MLP neurons of a small language model. Each row is named by its layer, matrix (up: input weights; down: output weights) and neuron, and shows model dimensions 96-159. Each number is 200 + 30 x the weight over its row's rms, rounded and kept within 0 to 999.
After each neuron's rows, "raises" lists the tokens whose logits its output raises most directly, leaving later layers aside; "fires in" lists the words (lower case) most often at its 100 highest values on Wikipedia text that the model never trained on.

L7.up305,212,205,185,209,190,173,176,237,234,227,214,208,175,199,143,202,184,248,182,177,163,203,206,190,178,238,247,243,201,127,225,196,163,262,227,219,227,230,174,147,180,202,195,191,190,178,229,154,215,221,243,214,177,195,197,149,179,204,201,207,195,203,204,246
L7.down305,195,191,254,202,203,198,168,169,258,202,180,154,162,205,235,182,226,204,183,194,288,185,211,183,256,212,174,173,228,230,206,247,178,144,214,213,181,188,245,228,217,203,239,220,241,209,162,238,207,239,185,231,191,164,187,205,226,158,188,213,212,166,173,179
raises: " |", ",", ".", ".\"", "\"."
fires in: "was", "were", "won"

L5.up192,167,157,185,226,185,220,259,182,219,202,191,198,207,258,188,193,124,195,170,161,207,214,178,183,180,181,280,182,186,202,165,274,191,231,190,242,178,194,149,144,210,212,213,210,115,166,201,209,200,206,198,154,233,220,196,230,219,207,209,225,177,177,227,203
L5.down192,222,189,176,171,140,195,201,230,139,161,235,183,194,201,229,160,191,227,173,228,215,201,245,234,240,215,228,199,231,230,157,174,237,185,221,198,203,155,170,235,202,198,220,175,192,193,153,245,182,232,136,204,219,212,196,171,172,222,252,181,192,215,245,204
raises: ".", "ol", "el", "ice", "ot"
fires in: "no", "c", "d", "etc"

L5.up198,166,242,228,184,139,200,241,255,216,181,210,208,245,191,241,211,130,238,228,213,238,200,183,162,222,217,231,213,239,155,243,201,174,240,152,230,205,160,193,191,198,179,211,197,139,236,196,211,168,181,202,188,210,266,191,184,268,183,184,190,195,208,217,149
L5.down198,187,258,156,155,165,199,256,273,209,212,185,232,204,214,200,189,188,193,168,244,215,232,178,161,234,180,235,253,226,220,183,209,166,199,179,206,153,233,171,206,224,169,139,147,238,247,229,170,202,146,169,196,195,194,156,205,178,202,208,192,197,205,187,170
raises: " have", " include", " vote", " go", " take"
fires in: "would", "may", "to", "will", "not", "must"

L4.up469,181,210,235,180,163,229,209,242,230,206,213,252,257,193,241,177,182,255,219,202,192,238,228,120,189,149,248,216,247,130,267,200,196,226,179,252,200,187,183,181,174,179,211,164,169,197,219,187,159,182,196,200,163,192,149,202,191,201,217,185,185,255,217,153
L4.down469,219,206,176,161,162,193,288,288,196,185,188,204,228,213,213,183,222,224,201,234,193,200,209,149,195,184,196,251,233,198,199,178,146,226,160,202,182,211,163,186,260,131,181,90,208,215,187,172,221,124,170,248,224,208,188,202,202,194,185,216,187,195,150,202
raises: " include", " have", " be", " give", " take"
fires in: "would", "not", "to", "could", "will", "should"

L3.up188,160,215,167,284,214,214,235,202,221,249,163,217,203,218,176,199,148,301,264,204,142,233,180,181,182,231,235,190,166,181,226,256,170,214,222,224,193,210,191,181,170,248,205,188,237,203,192,180,192,201,174,207,134,222,176,198,263,218,203,194,188,233,251,136
L3.down188,201,149,277,191,253,194,213,175,167,223,177,201,204,157,129,191,221,248,205,158,200,222,241,198,226,186,221,189,220,224,184,201,162,211,213,210,182,190,202,254,181,231,234,205,230,185,150,180,228,199,183,173,149,176,174,181,144,197,215,234,188,222,158,230
raises: "teen", " times", " months", " centuries", " years"
fires in: "of", "three", "four", "two", "six", "twenty"

L4.up475,161,218,225,178,177,215,213,218,228,193,187,250,233,231,198,175,166,279,230,166,216,203,226,172,230,175,239,201,207,206,210,153,181,214,211,231,196,168,192,162,178,184,199,169,154,207,249,134,170,171,210,219,131,184,170,188,186,183,182,205,143,232,244,218
L4.down475,188,211,133,160,189,203,259,266,200,176,198,178,243,194,228,160,203,188,179,231,199,203,185,163,177,210,171,260,232,195,186,183,153,215,153,216,212,244,160,172,232,148,214,98,225,196,205,176,221,131,198,227,231,208,218,205,187,207,179,233,183,205,150,233
raises: " become", " include", " take", " be", " give"
fires in: "to", "would"

L5.up368,204,220,190,182,179,143,191,271,233,218,207,194,251,206,138,238,197,211,191,269,171,208,130,240,197,189,159,226,263,188,206,181,129,224,186,185,213,207,185,177,109,218,191,206,186,211,159,220,105,251,180,97,209,244,209,179,206,227,125,168,200,179,221,205
L5.down368,151,171,185,188,171,225,189,231,198,191,255,203,209,212,187,260,211,217,207,173,189,247,223,206,165,224,228,234,219,161,182,203,199,202,200,199,188,168,192,166,210,240,245,157,192,174,227,161,246,176,207,258,192,164,205,190,199,159,188,253,217,190,194,181
raises: " the", " this", " its", " their", " each"
fires in: "in", "on", "of", "about", "for", "than"

L3.up400,155,200,198,259,213,270,189,191,219,188,227,155,215,194,165,199,180,202,236,193,192,187,249,183,209,181,173,188,190,176,198,179,212,216,205,195,243,263,188,228,168,234,206,203,161,183,184,194,203,194,159,220,189,258,145,160,243,204,174,209,187,207,188,146
L3.down400,226,217,199,189,189,203,242,238,175,243,222,176,210,199,222,177,221,178,192,195,148,204,250,189,172,253,211,254,178,173,218,155,203,195,174,238,230,156,196,232,171,228,161,203,189,196,148,170,225,216,191,195,202,250,210,247,178,165,198,213,201,170,139,198
raises: "es", "ke", "ers", "ee", "eh"
fires in: "not"

L5.up739,181,190,232,147,150,200,222,257,211,197,232,200,228,211,220,187,157,214,216,210,214,175,187,118,231,213,232,175,239,196,214,205,179,190,147,228,186,202,186,162,206,191,203,184,165,221,224,183,171,154,237,241,158,207,209,206,211,173,212,178,187,258,230,195
L5.down739,183,227,163,175,176,209,278,266,210,204,208,206,219,240,214,205,224,174,190,235,203,230,176,172,222,177,222,244,220,202,182,196,149,236,152,195,169,238,183,200,225,158,154,132,215,245,233,186,228,139,181,204,182,193,157,178,175,220,178,224,194,211,176,200
raises: " have", " qualify", " take", " create", " give"
fires in: "to", "would", "will"

L4.up204,175,208,204,198,264,178,217,195,243,198,176,233,201,157,228,198,192,184,276,188,210,151,276,204,166,211,207,160,239,187,210,207,158,208,247,199,218,197,260,158,143,205,180,201,194,223,151,202,204,186,191,221,241,285,174,223,279,211,178,174,202,245,198,185
L4.down204,205,142,229,162,252,176,207,249,174,247,194,163,203,179,147,193,243,157,187,208,153,174,215,214,152,198,204,250,174,175,207,191,174,199,205,252,206,152,158,216,129,243,235,196,185,156,235,176,173,183,233,227,214,206,204,212,189,219,194,244,175,213,210,198
raises: " March", " November", " December", " October", " May"
fires in: "as", "in", "on"

L4.up266,172,196,232,190,170,235,231,201,213,191,211,240,265,211,239,156,173,266,169,172,250,227,224,183,206,170,241,218,244,161,216,175,206,202,192,215,195,192,169,156,182,219,196,184,127,244,213,132,208,159,248,211,143,173,195,205,216,210,185,233,160,235,246,170
L4.down266,211,200,153,187,159,214,260,262,194,158,220,203,252,188,235,156,202,201,164,235,203,202,187,190,189,206,188,249,219,189,182,178,140,221,147,226,225,224,187,160,228,172,209,116,200,198,216,185,201,123,203,217,205,212,190,196,177,188,190,230,207,229,163,222
raises: " provide", " give", " create", " make", " include"
fires in: "to"

L4.up171,193,246,199,215,177,190,179,233,159,199,189,247,245,224,192,172,98,250,247,210,184,231,202,180,218,195,203,204,195,217,211,224,182,147,208,103,147,266,224,152,177,258,196,216,192,220,191,151,175,166,212,158,211,183,233,199,222,205,159,193,207,186,231,162
L4.down171,239,208,232,196,159,262,178,166,191,145,254,144,203,185,177,243,194,192,177,174,152,198,262,247,223,194,217,222,214,188,181,177,200,219,224,238,235,131,197,223,127,215,213,200,172,173,211,209,211,193,174,236,198,168,170,215,152,195,193,251,179,233,220,156
raises: "fer", " their", " his", " the", " its"
fires in: "of", "on"